From a checkpoint of a small transformer trained on Wikipedia.
Architecture: RMSNorm before each block, rotary positions, no biases in attention or MLP.
MLP neurons of a small language model. Each row is named by its layer, matrix (gate and up: input weights) and neuron, and shows model dimensions 208-335. Each number is 200 + 30 x the weight over its row's rms, rounded and kept within 0 to 999. A neuron's up and down rows have the sign that makes its largest values positive.
After each neuron's rows, "fires in" lists the words (lower case) most often at its 100 highest values on Wikipedia text that the model never trained on.

L9.gate248,168,188,236,227,209,167,207,222,224,218,226,191,256,258,183,222,207,180,229,175,210,206,203,210,176,169,177,173,146,209,163,206,184,153,202,220,201,202,193,177,156,241,173,183,178,169,210,172,223,265,207,215,192,150,171,228,213,207,246,223,160,159,161,214,226,171,184,253,232,168,212,213,163,195,227,171,169,216,168,197,225,242,223,213,154,244,192,211,255,156,190,199,205,199,219,215,250,196,143,151,208,201,193,191,251,194,193,178,262,157,193,223,200,157,231,189,121,174,176,166,240,202,184,209,251,199,149,228
L9.up248,238,143,172,210,183,231,151,218,221,202,236,187,203,200,197,190,161,238,200,222,177,172,201,191,227,203,191,218,193,183,266,181,183,180,249,214,191,230,186,222,216,205,223,156,168,145,203,197,206,253,190,243,161,252,188,173,167,202,214,276,222,212,250,199,162,233,156,205,166,192,185,197,196,173,178,227,151,195,176,175,240,216,248,166,195,206,223,148,195,152,213,200,211,185,233,203,212,233,180,191,237,201,220,185,234,195,204,148,189,221,209,246,176,185,164,187,179,218,209,225,180,208,180,209,203,207,179,188
fires in: "of", "to"

L5.gate190,186,155,167,228,232,228,199,193,215,192,211,172,159,221,244,149,203,178,186,181,198,203,135,232,180,183,250,186,215,250,208,144,229,178,163,164,219,163,191,156,183,175,213,238,207,186,144,245,256,235,183,208,161,244,282,198,224,194,256,168,247,247,220,160,166,182,224,216,120,211,181,130,164,194,196,173,176,227,171,193,219,229,227,224,257,147,194,200,142,190,230,211,234,175,179,189,220,251,221,189,220,136,231,241,211,225,196,246,183,202,200,240,190,162,213,232,159,173,262,167,235,201,200,173,231,203,179,245
L5.up190,236,183,218,221,189,189,207,192,212,193,190,210,210,206,174,197,188,222,261,202,236,192,252,165,172,197,184,227,224,230,156,209,241,164,185,209,209,216,232,128,197,219,214,215,198,213,206,233,195,190,249,173,197,167,209,229,163,157,241,170,195,193,236,214,216,213,272,214,217,162,193,196,225,192,249,93,201,158,233,200,163,204,185,162,184,227,162,188,220,198,193,181,177,195,233,232,228,190,182,146,184,181,207,232,185,211,171,238,186,179,198,255,212,250,238,189,194,224,240,199,154,196,149,176,180,179,201,198
fires in: "family", "her", "that", "mother"

L9.gate818,183,238,149,171,194,194,182,192,205,203,202,187,206,164,241,193,262,168,223,174,214,192,177,163,217,133,196,134,238,218,253,224,181,223,201,208,240,181,187,185,237,188,176,241,196,212,151,167,233,211,168,195,206,173,228,201,189,156,180,262,197,145,218,248,204,136,162,249,203,193,224,200,181,241,178,178,192,204,250,189,216,218,153,175,199,177,195,195,234,151,176,214,188,151,191,227,177,268,143,168,281,186,204,214,137,200,128,223,209,235,269,200,198,171,233,220,212,144,234,215,220,165,212,199,198,190,210,163
L9.up818,189,249,190,219,177,263,246,184,174,202,231,265,176,135,221,186,194,246,173,179,191,197,177,216,192,180,183,227,228,213,161,206,133,194,171,211,275,199,219,203,231,172,191,195,242,168,183,211,150,232,184,150,203,153,238,246,229,232,159,193,169,174,198,174,177,231,158,259,140,197,239,143,141,190,206,191,136,181,208,230,242,169,216,225,223,151,193,206,196,187,215,219,179,231,227,210,183,228,184,197,180,194,187,194,208,252,219,199,187,206,228,167,184,161,238,208,244,179,200,240,217,167,184,180,229,227,179,136
fires in: "of", "in", "on", "studied"

L3.gate885,163,218,283,213,153,118,150,170,166,212,213,182,187,208,195,224,165,160,248,236,210,222,180,172,166,208,194,198,210,242,163,186,205,196,215,186,179,172,197,189,229,226,204,203,222,161,238,232,167,223,210,215,175,222,177,224,161,227,130,194,198,186,189,185,256,220,251,223,193,193,229,180,220,197,246,176,136,149,188,181,229,254,236,190,216,221,219,218,251,244,203,180,173,108,163,223,212,159,185,174,170,158,176,179,211,197,162,192,169,191,133,231,198,184,209,207,198,162,164,211,222,185,197,139,239,200,209,219
L3.up885,245,215,232,237,230,192,159,160,141,210,238,158,229,192,168,233,221,214,186,179,192,202,201,202,236,179,193,192,202,223,185,182,108,233,152,183,185,207,198,169,231,159,199,164,216,190,186,218,188,221,191,182,184,219,186,211,205,196,204,164,201,205,171,169,253,235,229,224,219,278,213,186,217,186,248,158,247,196,179,157,197,224,220,240,219,247,144,188,227,162,196,140,241,148,194,241,215,175,208,202,189,217,221,157,241,180,240,224,260,206,197,230,189,252,233,229,210,165,147,129,230,147,224,150,249,217,171,208
fires in: "for", "to", "of", "up", "in"

L6.gate851,241,153,193,148,199,179,139,196,218,161,179,236,210,230,163,161,148,198,200,199,156,217,191,170,209,184,167,119,208,189,224,153,219,168,166,222,211,158,146,183,169,189,229,267,219,215,259,188,159,259,235,176,165,240,173,206,233,220,235,186,134,212,207,206,162,179,223,205,205,241,196,179,181,215,172,214,211,236,203,211,253,208,248,200,196,187,191,207,199,191,152,250,184,212,192,240,271,200,161,204,166,203,194,228,223,198,219,223,226,168,178,224,210,238,170,204,196,149,202,219,159,226,171,161,141,176,233,206
L6.up851,140,147,177,196,161,192,206,185,160,180,280,192,182,183,220,186,171,177,237,130,235,157,174,192,255,221,173,246,215,161,217,234,202,199,222,246,180,238,189,207,182,174,207,194,240,179,176,198,180,211,175,202,208,214,232,231,166,241,202,172,239,210,163,211,157,161,200,232,214,231,224,215,174,224,221,192,200,188,181,196,238,192,181,213,287,206,221,208,204,180,200,221,189,214,120,205,192,128,187,189,194,249,138,168,196,143,181,230,207,214,177,196,198,204,205,247,222,204,166,223,235,203,109,162,174,183,199,228
fires in: "of"

L9.gate779,140,148,220,223,148,170,223,236,220,175,202,214,172,233,191,269,172,255,227,271,207,173,174,147,216,148,183,182,197,224,213,221,192,178,217,235,202,168,226,198,200,169,189,210,178,197,172,157,194,165,175,208,237,239,150,187,218,253,221,210,159,231,259,214,198,162,163,195,223,228,209,176,159,239,199,177,231,204,248,232,240,208,168,214,195,177,200,170,184,186,174,210,254,149,230,238,153,212,149,173,196,156,182,190,227,274,240,215,210,158,189,213,167,175,207,211,200,259,180,211,202,241,166,191,155,195,183,212
L9.up779,171,191,251,160,195,248,193,170,215,232,169,229,183,239,179,217,222,244,193,205,182,221,212,225,226,228,200,166,201,271,222,232,168,224,184,222,191,180,186,220,153,202,202,186,226,168,221,178,247,217,196,227,169,214,158,207,154,224,225,218,200,266,226,184,228,191,185,204,205,206,204,164,148,211,219,188,199,219,261,234,169,204,215,242,248,168,159,182,193,229,222,230,272,195,236,217,183,196,173,255,144,202,222,265,197,222,237,205,224,208,203,242,176,184,210,174,265,192,188,149,240,125,215,178,191,198,178,234
fires in: "would", "can", "will", "not"

L3.gate952,138,225,184,204,213,184,251,212,232,219,174,210,206,208,174,213,165,187,182,232,219,226,164,175,177,197,207,171,181,181,133,241,194,162,258,190,198,157,146,194,184,212,245,191,249,204,209,175,214,172,180,153,232,183,169,220,227,218,237,172,274,156,178,191,243,183,173,176,192,193,140,160,206,221,166,230,195,227,209,255,199,191,164,185,159,147,195,183,170,185,189,205,230,181,224,226,129,159,182,153,237,186,203,194,215,228,155,165,215,189,266,143,189,146,170,188,237,262,156,222,226,198,209,186,243,190,181,240
L3.up952,246,170,200,261,202,216,185,156,217,224,213,199,211,186,177,167,217,218,214,210,144,211,154,214,254,255,187,224,125,240,131,210,214,196,227,209,214,196,249,229,198,189,207,207,217,150,198,206,226,205,195,189,177,210,231,194,199,209,189,195,193,266,144,221,163,165,206,200,167,198,184,140,175,220,235,193,171,212,138,217,202,216,276,203,225,238,189,139,127,277,192,196,210,202,189,269,192,220,182,175,207,187,157,215,207,157,214,238,163,215,174,251,137,221,223,183,207,192,122,173,166,222,218,169,195,212,216,174
fires in: "is", "can", "he"

L5.gate350,183,173,213,254,187,221,217,187,203,224,185,241,213,191,178,183,170,178,194,197,234,238,240,206,207,227,204,158,157,250,202,193,189,258,193,221,194,182,183,185,221,185,191,194,196,165,192,220,244,208,256,179,189,215,263,177,195,227,186,190,226,198,178,140,236,161,210,140,217,162,254,230,222,190,178,156,202,223,141,224,201,188,199,236,207,245,191,214,211,222,209,193,198,186,197,240,231,201,181,109,169,140,226,208,224,201,163,269,210,189,193,204,181,209,183,180,187,173,169,237,208,219,217,164,181,229,182,236
L5.up350,137,181,194,206,243,193,212,148,208,262,217,195,277,221,172,128,255,224,197,208,193,223,226,225,222,196,207,250,214,186,261,212,251,228,222,248,233,181,183,225,183,207,201,202,242,200,186,191,205,202,242,169,169,201,181,240,138,202,236,130,231,178,179,169,152,161,194,227,207,153,205,192,204,229,155,137,195,194,237,189,227,232,207,211,178,236,210,160,177,187,178,209,185,193,249,184,256,189,190,192,185,214,179,210,224,211,177,250,219,184,202,161,237,223,220,206,187,169,280,178,162,202,206,162,224,157,182,260
fires in: "in", "at", "when", "as", "on", "for"

L5.gate725,213,216,166,208,140,220,204,217,228,221,176,218,199,196,155,174,234,197,167,143,193,230,193,211,230,195,234,217,166,203,227,213,158,180,214,233,190,170,179,162,216,233,237,221,185,188,157,198,178,182,211,244,156,195,237,180,192,235,242,264,193,222,256,201,195,172,242,260,163,214,223,160,180,195,180,226,201,238,211,195,211,186,156,184,144,163,181,214,193,175,169,218,203,190,150,217,157,167,255,192,246,190,167,233,248,182,191,225,208,200,220,188,195,275,197,168,172,236,159,173,168,248,159,252,175,145,159,259
L5.up725,179,181,192,251,132,253,147,160,192,192,214,231,218,190,228,97,131,163,162,180,194,178,229,233,197,155,203,185,167,202,176,215,170,214,200,200,173,199,220,227,205,186,168,211,207,145,236,165,187,234,193,185,183,233,202,233,227,224,223,187,166,208,195,222,234,207,199,231,216,233,179,186,224,188,169,239,215,192,246,184,185,216,203,185,115,249,173,183,230,244,203,132,226,232,200,172,207,189,155,223,217,98,151,200,250,156,233,203,194,183,253,233,193,193,227,204,178,189,211,245,181,165,223,223,253,213,211,196
fires in: "her", "he", "his", "she", "him", "my"

L10.gate856,206,226,188,173,232,214,252,226,176,183,190,197,199,226,231,215,216,231,209,241,205,136,194,219,203,192,161,133,260,227,234,237,193,229,236,168,181,183,200,239,120,189,270,273,229,222,191,220,213,192,188,207,210,211,178,207,244,244,213,202,210,225,201,199,179,158,175,171,208,146,196,228,183,245,200,186,270,167,210,255,175,235,199,206,209,155,190,206,272,221,199,197,223,229,202,192,194,211,119,190,222,212,175,226,210,203,214,200,161,258,229,166,227,155,133,189,269,247,214,181,250,146,148,221,178,217,188,154
L10.up856,246,182,226,207,140,219,156,206,166,161,195,132,150,217,224,227,171,195,161,233,205,151,197,178,213,216,178,177,170,216,203,248,214,223,207,208,238,217,190,146,163,248,212,209,199,168,292,182,187,229,155,244,214,183,172,228,152,191,171,153,233,219,220,205,206,178,236,161,147,225,171,240,226,188,216,184,227,169,256,237,131,155,174,255,179,209,179,202,201,200,202,204,226,238,182,186,218,171,230,203,194,231,161,159,241,221,212,216,212,203,204,226,181,213,192,229,182,196,165,170,230,197,173,171,190,218,167,198
fires in: "part", "3", "north", "5", "south"

L6.gate940,182,169,167,154,151,142,160,182,225,206,196,232,173,193,131,188,195,239,253,226,189,201,226,135,218,180,189,189,184,216,158,219,217,220,245,188,234,250,191,215,213,151,192,191,186,237,125,171,206,183,206,206,209,201,216,194,128,248,207,223,188,244,236,202,189,180,211,202,161,212,245,177,217,188,235,148,180,222,196,223,145,214,206,203,212,207,236,177,161,204,207,213,183,157,242,237,182,170,170,191,238,157,164,192,192,232,202,148,200,202,238,222,142,225,232,212,188,231,163,193,197,193,169,202,182,175,229,200
L6.up940,182,216,232,258,211,142,179,206,208,166,208,224,193,166,162,218,210,205,178,177,190,159,306,139,168,250,182,203,215,272,172,106,221,160,170,164,165,231,242,241,247,214,203,201,208,254,189,180,189,234,212,223,223,192,209,212,190,236,211,194,217,209,176,220,202,222,211,239,189,165,245,216,188,179,195,224,173,214,196,177,232,256,217,275,248,187,197,185,235,205,218,236,217,251,191,167,188,181,208,159,212,236,170,212,203,177,215,194,236,184,130,213,233,145,249,194,204,169,216,204,192,201,194,156,207,215,193,207
fires in: "who", "would", "which"

L6.gate49,212,173,178,202,158,201,205,152,221,206,161,169,212,183,225,161,227,235,214,198,184,225,239,187,205,227,218,170,177,196,175,147,188,252,246,187,162,217,263,185,213,175,160,265,226,187,202,210,264,253,170,204,228,220,244,160,165,170,206,130,185,211,133,169,178,223,233,285,207,244,211,211,158,184,184,231,202,214,194,194,249,248,175,231,241,231,151,299,197,205,255,220,204,237,221,210,200,142,181,243,147,191,156,226,164,180,209,210,240,247,180,208,187,228,188,173,268,258,257,200,227,235,205,216,201,220,190,203
L6.up49,201,143,167,205,183,251,228,230,219,198,272,196,222,238,165,162,205,182,176,194,196,196,231,208,199,187,224,122,180,190,207,198,224,173,205,138,197,176,223,184,214,192,187,229,180,233,205,192,245,183,218,229,215,252,220,229,189,191,252,177,259,191,190,221,161,206,181,233,142,172,201,194,220,165,199,194,242,171,217,205,210,239,197,182,181,212,185,214,246,261,217,213,149,189,186,193,212,174,237,232,214,208,184,229,183,150,198,234,219,196,183,202,224,234,203,181,224,232,214,176,191,158,245,213,198,219,201,194
fires in: "which", "this", "who", "it"

L5.gate345,155,177,205,188,143,248,202,181,204,189,207,222,221,225,226,189,160,179,206,208,248,158,235,155,174,212,205,179,154,250,175,217,214,179,176,196,217,198,193,170,185,224,145,248,107,195,196,231,161,153,226,244,196,219,203,228,203,204,214,180,184,202,204,174,229,238,221,233,148,188,264,176,196,196,219,226,143,189,114,202,201,221,202,232,232,172,174,205,191,186,268,226,225,262,192,205,240,200,127,193,190,151,194,204,185,219,168,220,193,184,249,217,113,215,203,227,178,198,192,176,188,204,238,258,264,206,211,174
L5.up345,193,209,191,234,184,171,176,201,173,233,192,161,185,204,203,272,190,215,193,202,245,170,153,204,196,177,173,246,117,161,186,189,195,183,262,209,219,160,230,220,172,182,203,188,214,142,160,257,200,211,214,216,220,213,193,226,211,196,228,193,225,155,275,252,210,195,169,211,188,215,198,160,128,204,146,162,196,210,224,218,194,231,194,172,153,228,229,217,204,225,181,180,211,207,174,237,178,204,236,240,280,167,221,177,225,169,171,171,173,172,232,173,201,221,176,210,238,197,155,216,179,150,198,205,278,182,214,181
fires in: "same", "that", "may", "order", "late", "early"

L3.gate413,209,174,145,238,174,237,198,197,167,176,232,209,166,150,210,186,215,230,141,197,212,193,219,172,222,164,181,206,194,199,169,173,222,222,186,197,194,184,311,206,229,182,194,225,167,189,192,213,207,216,250,191,232,227,208,199,218,166,228,171,167,249,253,214,208,251,235,193,217,209,166,211,205,219,193,229,239,222,170,200,221,245,250,158,190,179,233,191,176,197,224,221,193,173,176,183,163,234,189,190,145,137,195,175,168,207,180,263,202,182,175,219,169,219,183,167,168,198,185,186,198,180,228,200,175,236,190,189
L3.up413,225,190,129,201,140,281,211,225,139,204,228,223,202,157,228,178,229,203,205,222,179,193,157,183,160,160,194,190,198,232,206,221,228,173,218,199,213,132,231,212,162,194,231,207,217,234,177,211,213,223,217,158,176,216,199,175,140,226,207,203,129,187,221,212,233,196,209,205,235,166,232,193,130,200,170,200,219,223,256,212,247,187,251,205,164,211,228,207,286,163,227,212,178,210,207,218,194,193,218,200,175,128,222,201,200,140,192,260,221,188,194,205,205,210,246,197,210,173,171,183,199,204,204,226,167,176,282,193
fires in: "that", "said", "saying"

L10.gate596,197,199,258,141,217,168,187,245,131,159,229,142,202,207,194,265,224,253,173,220,199,215,215,238,203,208,207,180,148,171,158,199,194,179,229,227,197,196,181,202,171,201,203,226,192,204,170,173,231,232,177,198,183,176,202,204,189,193,226,241,208,138,191,220,186,191,178,193,201,222,206,196,224,241,195,191,134,202,166,189,166,219,188,206,187,215,202,222,196,226,223,233,137,233,249,199,202,173,138,219,228,173,221,195,231,237,223,195,160,165,200,265,192,195,235,182,182,252,198,241,162,226,210,189,208,222,183,200
L10.up596,219,153,198,209,187,187,193,197,165,201,235,299,232,221,159,172,153,189,212,181,166,236,185,197,178,153,188,184,181,178,171,199,196,224,234,185,236,206,181,209,173,189,170,165,212,231,190,206,127,225,236,202,197,237,255,145,196,140,194,207,204,168,222,198,133,260,201,207,214,230,213,163,181,185,229,169,169,199,232,210,202,216,163,208,204,239,195,201,198,196,258,259,200,254,212,183,223,225,215,173,222,187,193,187,173,196,206,219,247,238,160,229,174,157,157,239,247,194,223,238,203,198,167,194,162,211,174,183
fires in: "during", "in", "of", "world"

L9.gate941,190,167,228,190,206,224,244,220,202,203,223,214,180,139,232,223,182,204,200,186,167,209,195,215,168,200,194,205,197,195,164,207,166,211,189,205,188,197,220,210,224,200,203,230,159,171,158,203,210,251,223,227,217,174,238,179,166,194,213,211,135,199,190,177,198,159,210,222,154,239,164,156,213,155,175,186,161,121,219,195,192,263,237,218,239,214,256,197,161,183,199,207,174,195,207,184,211,187,173,237,184,228,225,191,241,184,223,208,245,215,141,207,216,222,206,270,142,133,190,159,183,170,220,176,173,213,178,247
L9.up941,177,190,175,207,187,167,177,240,204,199,226,244,173,210,208,235,175,221,223,184,206,128,147,213,198,185,246,294,203,242,184,197,171,184,171,165,200,147,198,201,239,219,200,200,216,176,225,192,110,203,205,220,203,208,229,188,236,203,193,216,197,209,176,193,144,203,178,263,242,189,228,222,183,219,224,221,215,154,195,192,182,209,208,197,209,188,121,180,182,135,183,214,204,197,238,231,199,194,196,222,189,222,224,166,181,167,183,196,215,157,163,224,240,156,207,229,192,171,180,234,167,216,218,236,197,197,233,147
fires in: "of", "their", "his", "s", "her"

L6.gate714,215,164,214,176,194,166,264,171,169,200,225,229,132,215,221,201,164,193,221,160,161,213,240,125,269,188,159,154,163,172,210,183,164,216,226,184,157,186,192,201,206,216,244,194,217,210,146,189,192,183,221,194,250,251,247,151,193,183,243,160,175,221,196,199,162,185,202,215,223,207,256,142,220,188,166,186,195,198,185,181,221,219,180,215,211,190,199,206,222,147,209,185,234,185,174,245,216,198,173,170,243,201,208,197,215,189,264,251,223,234,160,195,163,251,169,233,182,185,189,272,225,220,146,162,205,145,173,230
L6.up714,181,203,147,164,213,235,202,238,184,176,187,193,221,212,211,199,169,212,195,222,169,194,183,170,206,212,185,241,176,177,235,252,195,211,181,138,210,197,176,228,210,151,185,206,194,221,172,222,168,221,201,265,168,152,189,277,206,176,157,192,252,187,180,237,196,178,245,199,239,246,269,162,181,159,144,203,229,250,224,160,148,234,200,155,262,241,150,193,179,183,187,159,212,214,200,205,221,246,201,155,192,204,202,192,197,178,211,203,232,238,237,212,192,153,199,265,235,203,182,215,206,184,237,228,202,142,203,200
fires in: "of", "visma"

L5.gate512,166,210,175,197,205,165,197,207,187,218,234,215,207,160,170,227,196,161,226,261,194,184,150,159,192,218,225,191,130,195,195,201,237,230,241,185,212,220,203,184,273,176,146,191,157,246,157,215,221,219,216,130,221,184,187,277,201,191,223,190,189,185,187,185,228,210,203,220,149,221,218,176,181,217,208,151,167,200,237,229,202,171,220,214,206,202,149,214,214,200,226,176,215,231,252,220,218,176,283,197,192,190,164,220,199,220,217,194,211,212,183,136,227,213,205,197,160,237,221,246,176,199,160,242,154,229,162,199
L5.up512,253,172,200,223,220,225,160,184,195,224,181,236,248,232,183,195,168,209,171,197,197,209,211,200,252,184,235,136,180,193,164,180,174,278,173,179,227,183,229,202,183,209,220,182,214,217,237,219,174,189,234,203,175,200,186,170,157,166,275,208,194,224,215,201,179,181,216,216,200,231,214,139,171,194,258,175,181,152,254,167,197,205,175,190,232,214,187,160,212,169,206,189,208,227,283,229,218,195,189,202,208,183,182,193,214,208,160,186,196,191,178,231,204,179,208,178,212,180,198,170,221,212,209,159,229,201,268,246
fires in: "which", "what", "and", "karras", "who"

L10.gate377,180,165,150,162,220,109,181,168,191,236,189,233,201,224,194,167,198,212,197,142,192,151,229,206,198,164,186,165,244,123,202,180,170,208,214,212,248,239,212,207,219,207,185,162,163,250,231,211,242,214,174,194,222,155,187,192,223,178,207,152,173,192,148,194,158,232,188,204,223,203,138,170,253,178,217,236,205,207,189,215,205,212,212,201,179,255,167,168,182,218,226,200,213,188,166,241,211,212,218,173,212,194,185,187,198,212,226,218,238,203,193,230,195,204,224,243,170,230,159,222,241,156,171,236,229,235,154,176
L10.up377,147,207,213,233,210,158,194,147,143,195,249,131,176,242,206,183,193,193,183,203,220,181,180,192,186,258,142,171,220,185,224,177,209,234,223,165,198,198,206,173,194,210,163,219,155,188,175,157,235,164,192,187,163,188,212,161,161,191,155,214,184,143,180,140,199,173,245,197,262,141,187,183,222,235,204,203,215,216,226,184,166,172,184,195,188,209,237,193,229,171,202,212,228,214,212,215,241,223,188,126,157,219,124,184,217,203,132,190,189,171,217,257,175,195,201,231,207,173,208,175,231,127,188,203,167,190,231,229
fires in: "to", "of", "in", "for", "helped"

L6.gate795,201,156,199,200,181,206,154,174,241,206,170,197,175,240,182,228,154,191,171,225,231,209,221,255,219,153,172,219,202,195,153,199,180,244,175,254,170,222,212,178,197,206,236,217,171,238,236,161,254,199,206,194,245,206,184,201,262,186,174,231,239,186,170,186,197,143,174,185,182,243,136,167,190,174,262,216,224,218,211,234,240,195,184,220,178,208,120,202,177,209,197,138,209,157,177,265,235,253,144,186,204,171,249,133,169,192,170,165,151,223,264,198,217,209,154,196,222,205,166,206,203,186,231,208,231,236,202,187
L6.up795,154,214,203,122,195,188,222,205,222,151,202,187,215,194,175,158,180,165,186,207,220,129,180,223,175,202,234,151,239,165,175,222,252,246,209,164,180,152,229,208,196,183,283,204,181,204,222,179,211,175,227,208,187,194,194,192,249,225,217,188,245,189,237,244,209,222,202,188,125,198,235,179,217,223,181,153,236,210,255,206,236,209,154,221,170,190,245,172,259,234,174,200,227,180,239,203,149,185,223,244,181,179,184,207,199,164,209,237,227,210,199,204,179,198,218,209,188,209,160,222,188,217,191,157,157,199,161,167
fires in: "1", "3", "5", "2", "6", "4"

L9.gate899,145,177,143,238,206,222,119,173,214,227,237,224,239,187,183,240,239,189,183,207,174,135,225,173,194,167,177,176,181,140,236,200,204,187,146,174,204,164,206,195,136,207,224,204,216,214,241,216,161,226,170,218,228,203,148,216,176,187,180,235,205,157,182,190,205,172,222,205,216,205,192,165,229,218,232,257,141,145,241,213,162,217,201,243,167,191,227,130,206,223,223,210,187,242,197,142,168,166,175,132,195,127,210,155,186,202,189,256,202,217,190,208,208,196,163,199,205,227,168,138,219,153,221,200,220,200,201,233
L9.up899,205,201,195,151,179,225,191,168,238,191,200,227,219,197,233,234,193,157,196,196,177,238,201,160,199,197,197,161,228,216,177,222,172,223,183,188,156,182,183,174,172,144,222,240,217,244,204,201,207,259,213,210,225,203,162,149,166,206,208,169,200,242,211,197,271,222,226,166,232,153,258,189,154,211,241,224,196,211,291,166,219,230,258,210,151,120,200,166,169,189,191,161,178,197,243,143,223,195,249,201,196,194,208,182,227,227,187,204,217,222,223,173,186,229,179,206,203,199,161,181,174,183,201,178,241,194,220,193
fires in: "of", "under"

L8.gate962,205,191,186,164,231,206,183,201,183,212,208,170,194,206,218,171,225,155,206,190,194,219,187,229,194,135,170,175,224,150,224,202,189,201,198,181,228,182,195,245,176,198,216,221,174,215,180,225,226,219,203,205,188,191,196,170,189,260,212,188,226,148,148,243,195,193,195,201,196,209,174,180,204,238,234,221,198,183,202,204,176,255,233,203,234,212,210,231,221,195,253,210,185,214,208,178,204,212,205,144,236,229,238,195,243,214,190,209,181,177,228,219,170,228,212,160,205,189,253,176,174,191,189,192,173,242,183,214
L8.up962,180,191,212,230,201,241,136,181,178,205,179,125,185,226,175,184,165,181,186,236,221,255,232,264,155,154,154,239,180,182,191,117,264,191,179,192,183,196,176,167,179,236,203,165,217,238,177,253,238,186,177,175,200,210,109,209,149,196,206,218,249,225,201,194,187,216,224,164,188,185,219,185,184,171,239,206,213,207,216,183,261,198,174,225,125,176,203,198,205,228,204,174,215,171,219,181,223,216,241,180,252,237,181,236,182,197,233,170,217,155,192,205,202,205,192,261,193,211,228,232,218,205,187,213,236,199,193,238
fires in: "the", "of", "at"

L6.gate999,244,199,225,232,175,183,181,199,171,190,228,223,213,196,237,219,134,135,184,236,235,199,211,240,202,171,158,155,150,172,267,175,220,214,183,276,200,282,222,160,200,188,177,227,191,146,139,172,185,204,226,223,199,251,222,239,219,209,197,198,191,187,183,201,242,165,239,172,182,205,169,205,188,222,209,249,250,230,216,209,194,205,222,156,177,231,251,207,173,245,201,235,141,185,172,207,217,206,176,201,189,221,207,202,183,177,193,199,216,174,156,270,192,224,202,204,239,202,209,208,159,188,219,166,214,235,204,160
L6.up999,257,153,237,192,208,154,176,156,206,221,250,213,141,227,212,172,240,145,219,154,178,186,186,203,202,238,218,244,163,192,226,224,169,224,199,175,234,186,198,200,168,224,224,237,172,225,205,219,189,220,173,229,211,239,245,190,209,177,250,168,233,214,168,183,185,158,192,206,238,177,207,197,181,231,240,178,237,216,262,179,220,189,192,237,223,226,188,219,216,245,180,233,175,189,176,176,200,214,150,163,207,199,212,181,200,179,224,208,206,235,191,215,185,222,186,190,197,158,229,198,188,190,227,265,247,253,217,215
fires in: "from", "by", "to", "of"

L6.gate66,179,256,197,183,241,167,253,143,171,192,244,181,210,185,171,183,190,213,265,205,213,216,191,178,214,208,224,201,221,185,200,258,147,235,194,142,214,175,211,189,203,188,199,256,168,169,192,199,207,226,229,181,198,243,232,203,185,177,227,161,171,188,201,183,198,198,182,256,245,215,208,199,212,186,184,188,194,175,227,190,182,192,166,210,163,116,174,145,192,199,272,183,193,160,227,191,212,199,183,217,144,207,181,210,198,214,199,192,224,158,222,213,200,193,151,216,184,187,234,199,196,153,203,202,243,165,170,208
L6.up66,180,175,225,190,189,156,210,187,177,238,206,211,99,206,181,196,211,244,175,186,195,169,203,198,185,184,132,206,187,202,182,209,172,207,196,168,130,171,126,230,211,221,263,183,188,219,167,195,246,196,189,232,159,225,241,172,226,224,191,201,164,188,193,176,191,219,153,175,232,143,237,163,204,257,183,160,181,186,213,203,187,157,188,217,206,182,205,158,234,182,177,164,173,208,233,210,164,242,161,201,236,190,168,155,171,124,160,238,198,226,191,172,160,157,207,154,189,196,143,219,193,256,184,190,206,161,174,177
fires in: "in", "on", "can", "by"

L6.gate62,172,225,263,136,135,120,227,241,181,149,212,186,183,189,182,163,180,229,214,187,176,208,149,218,150,232,165,205,204,152,160,250,218,203,206,145,209,186,233,207,187,167,255,246,183,225,178,191,203,186,215,226,202,166,180,178,205,186,239,251,136,162,212,209,203,192,206,207,210,171,226,148,227,207,237,183,185,193,236,246,160,172,187,171,209,172,183,172,188,179,208,216,222,205,202,227,190,165,230,185,217,173,192,242,227,264,214,173,209,196,259,231,234,215,247,163,197,176,179,262,194,222,234,177,288,187,191,197
L6.up62,153,212,242,176,216,176,263,166,173,201,172,173,232,187,184,207,213,181,227,285,194,209,211,215,187,229,217,253,200,227,187,222,173,186,178,206,192,215,184,201,224,246,218,207,177,220,161,174,230,167,230,243,221,180,207,166,196,225,237,193,193,191,162,163,313,201,164,170,164,199,125,203,228,179,157,179,166,157,165,187,211,199,150,213,191,180,234,170,223,234,195,227,256,167,217,196,194,225,153,196,207,182,211,268,256,204,187,191,245,229,189,187,222,215,189,196,224,228,209,209,161,206,214,134,230,148,215,197
fires in: "one", "has", "was", "album", "served", "is"